Weights of a small GPT-style language model, trained from scratch on English Wikipedia: 5262 steps.
MLP neurons of a small language model. Each row is named by its layer, matrix (up: input weights) and neuron, and shows model dimensions 80-175. Each number is 500 + 50 x the weight over its row's rms, rounded and kept within 0 to 999. Numbers have three digits each.
After each neuron's rows, "fires on" lists the tokens most often at its 100 highest values on Wikipedia text that the model never trained on. A number after a token or word is its count.

L3.up448:486574506478458524460425568513420543541548458595547530496362513499495449559407502515467463469544490578544498409593477481540568443559484513535543554478442457459503510502493485547512458487478454444479568590574512414603441463567480563395365512515486445584561441558534532491547374469490529508
fires on: "e" 17, "se" 12, "id" 6, "y" 6, "de" 5, "ute" 5

L7.up509:521455443477471512523559589516512539513525510576546511592441509554517475472511496438479543507480487468604452534541504488559514449471560504454457569575464455487472485446469441607447461568545524565496582413409493578447482495512447478532539591458478364595435478493486549516455484414516517516
fires on: " S" 40, "s" 15, " A" 10, "S" 5, "c" 4

L7.up397:437551495500575500536519479509600444525480473491436472487623489504495545493448557470494495539595640496499553419445477537508475480474503526462531466602499574510517509526444466627480451484411436454587494472492567544439499496385512467465505525550554577569495595428531553518466552536580456526
fires on: "if" 18, "qua" 14, "ron" 13, "n" 9, "fa" 6, "F" 6

L7.up93:509465476476549543489586507609562493507528466473547535629513552489565535461489522494414400538484480444545482471523527449568494450470476505482404647541485421418507454499479467587457510516479549477499476405490537475510450540513406425472502507508601446558520534524427483557579506544539553603
fires on: "c" 22, "ce" 13, "l" 11, "p" 10, "t" 8, "co" 7

L3.up302:539556515440595520396415531475584521502483450445537552446479523438459548573505450399458467446484475537541474465466481458507521493531510446554556449537442535430513496520487497510452479485588612416510524446502495546529393483430522411502528531522446510502482611498432601435579575522375515453
fires on: "ide" 18, "y" 17, "fer" 9, "ise" 8, "ize" 8, "ant" 8

L2.up319:450521471516529561490559480443562474445553567398638533604520529453440500406510519551579581568439509523537468434535541497492587561504514492457424596539432445408565465459486535492597552539517436485482609535469497404533515589575523468574483529549586418492453538447521595388508475480514474533
fires on: "s" 28, " became" 16, "to" 10, "les" 9, "pt" 6

L4.up64:564432454414499547445530536480482463512544466503544491487416538541444428445483524502480541481532476576388506485570474529506490453616483507524530563540506501553597439480514472460513476554405503526435459475544552553521457481545507634464520486443461440481538548508469517543513499531547458497
fires on: "er" 26, "s" 23, "n" 7, "6" 6, "4" 4, "z" 4

L4.up109:507501389575406425488526532470585532501378434411495528540558480391501438489440536509419485431437501509503581499465450476490537561510589411473453549484490530485490531437517498525423446523542565467563539438474516619515505479448468443497480506532585401467459567468449575493395450522479427514
fires on: "s" 47, "la" 10, "th" 7, "a" 6, "est" 4

L4.up140:478493510494486526477574505520528520518547463427508456451506618457503471472511532482485442450627483569573536492551477526411484457534564503559472570598511497512499518526490490540521510451529439489442493424549500565574543503516578644403395520379477417481495399453487587511474517490502553465
fires on: "s" 28, "el" 13, "n" 12, "le" 9, "che" 7, "ge" 6

L7.up533:423571531488427461451516475523497468464467564469592448517473503495483463483535544475433568487545499544425466388479526566608554438456452496520482460439448544521502443516581497385482537457480486420535487432568524535494455536517441440405424467536543447484440502526488457481526426425497466480
fires on: "ed" 21, "o" 18, "la" 10, "l" 6, "est" 5, "d" 5

L4.up678:454472437478408543415488472415572543476475509543488526552544569486482568494465572491526461504513484506592481504423486483526592487516538464478434529484483477513519461451530482490527410612528506616524526562401452569529486521503455489492552512487557487515495526419448682489551509393495424525
fires on: "s" 82, "ly" 7, "ball" 6

L7.up528:504487432449483500585415527478611414514462545493519517504424516588501492500485529502333590496442548469500511487468477587497525475482504589542569512478416522521482523555513509530436603514516490404413491386471532556498371465500469448507463499549495501435479524467488593515510478463497474407
fires on: "er" 16, "om" 12, "o" 11, "l" 6, "ot" 6, " 9" 5

L7.up868:490539435464472454627390465475522536486587506494573497381479561541581470447471493462437526495472522541507463526476529458520511567474545584470482540541414516500510551626548570508472502515551518484507532470581494479562452500587523440485432521543410442525392466479481566455452501470547497464
fires on: "pt" 25, "o" 14, "t" 6, "mm" 6, "at" 5, "ot" 5

L2.up123:584420501494515510522504485519493591534544484546446531416494573499488452409440477510431589466490534438493496439557484554478493392479539500518488445517486515449534526560510425452512431471545511499615508484540407521460484501426498426479520579533578495426496579453484564467610396475489528474
fires on: "lu" 32, "ru" 19, "s" 18, "ed" 7

L2.up537:470447508478510542470472518504508383480419454521514564498507483470521504523476602571510509454595480489491406561522439445577606444523517489546528517407497471506542480531529430562553538542514458530514520464455505563510518427477382515520515575585495459525516604492467504515501534448467450534
fires on: "re" 19, "ro" 17, "ing" 9, "s" 9, "ance" 6, "out" 6

L4.up405:458527502543561540520500480518442451453520445420495503520529533484495659420622517433518468603549496521455468388556503406470448523514533464408600524447477490520494500509536559485528487496466530551455488502498528470563466560537487548482519560472527442502484400572426554397490604489553470543
fires on: "c" 29, "ry" 17, "it" 10, "s" 9, "port" 7, "udi" 6

L4.up581:453380421560450529573431579512512578485472551537499464546473532457491505436517527481435452471579512559503482482496431434478474613460559519395481451478536492494488528518540466498538388541450610456479498491477451477426521631504416504449576505421565499527420581409480558488490518525497451527
fires on: "s" 48, "z" 8, "g" 8, "ress" 6, "ly" 5

L3.up850:421514468508496396608551395478564443453477602495509495540499437615440507428491432471501410572520573552499550433551557558485486469434493506450436425515567577643516576545502515495536499434439499476485550520453534542524597538515578527545456478520500573530537508432507417607399444529615488463
fires on: " |" 46, "ron" 10, "n" 8, "th" 6, "d" 5

L3.up95:539590525556480458534486527430446506485521418467505585548520465476433507446470520508528576449507512426538471460468479586504545566542453488524534451520475505513541450506520541586502510523484480399522608543605488521384470522511566474454447532505587552519563536435460587486555538496457473481
fires on: "ant" 17, "ive" 16, "ó" 10, "r" 7, "ide" 6

L2.up468:532521432515391551451427558494562546452529529454593516475447424460488447590484486428471515443522498598524541528522512498456445553541547528503523552478513578442458444517514502556468486545589517476500446582521527472478544464454587552477394521597545397528459554481511520525503445474479511434
fires on: "e" 28, "te" 21, "el" 14, "es" 6, "ute" 6, " number" 4

L4.up283:517441471447534520493525494385604511513459460446568546461479477510537531400469477548514494429497496539473476563543488470480534475617514520560524407595425489568570471544449467446437477521487530501445567463523558510457465567458461530461482461542562400451504493486562595498504467589485583555
fires on: "ent" 35, "us" 14, "nd" 6, "s" 5, "as" 4, "er" 4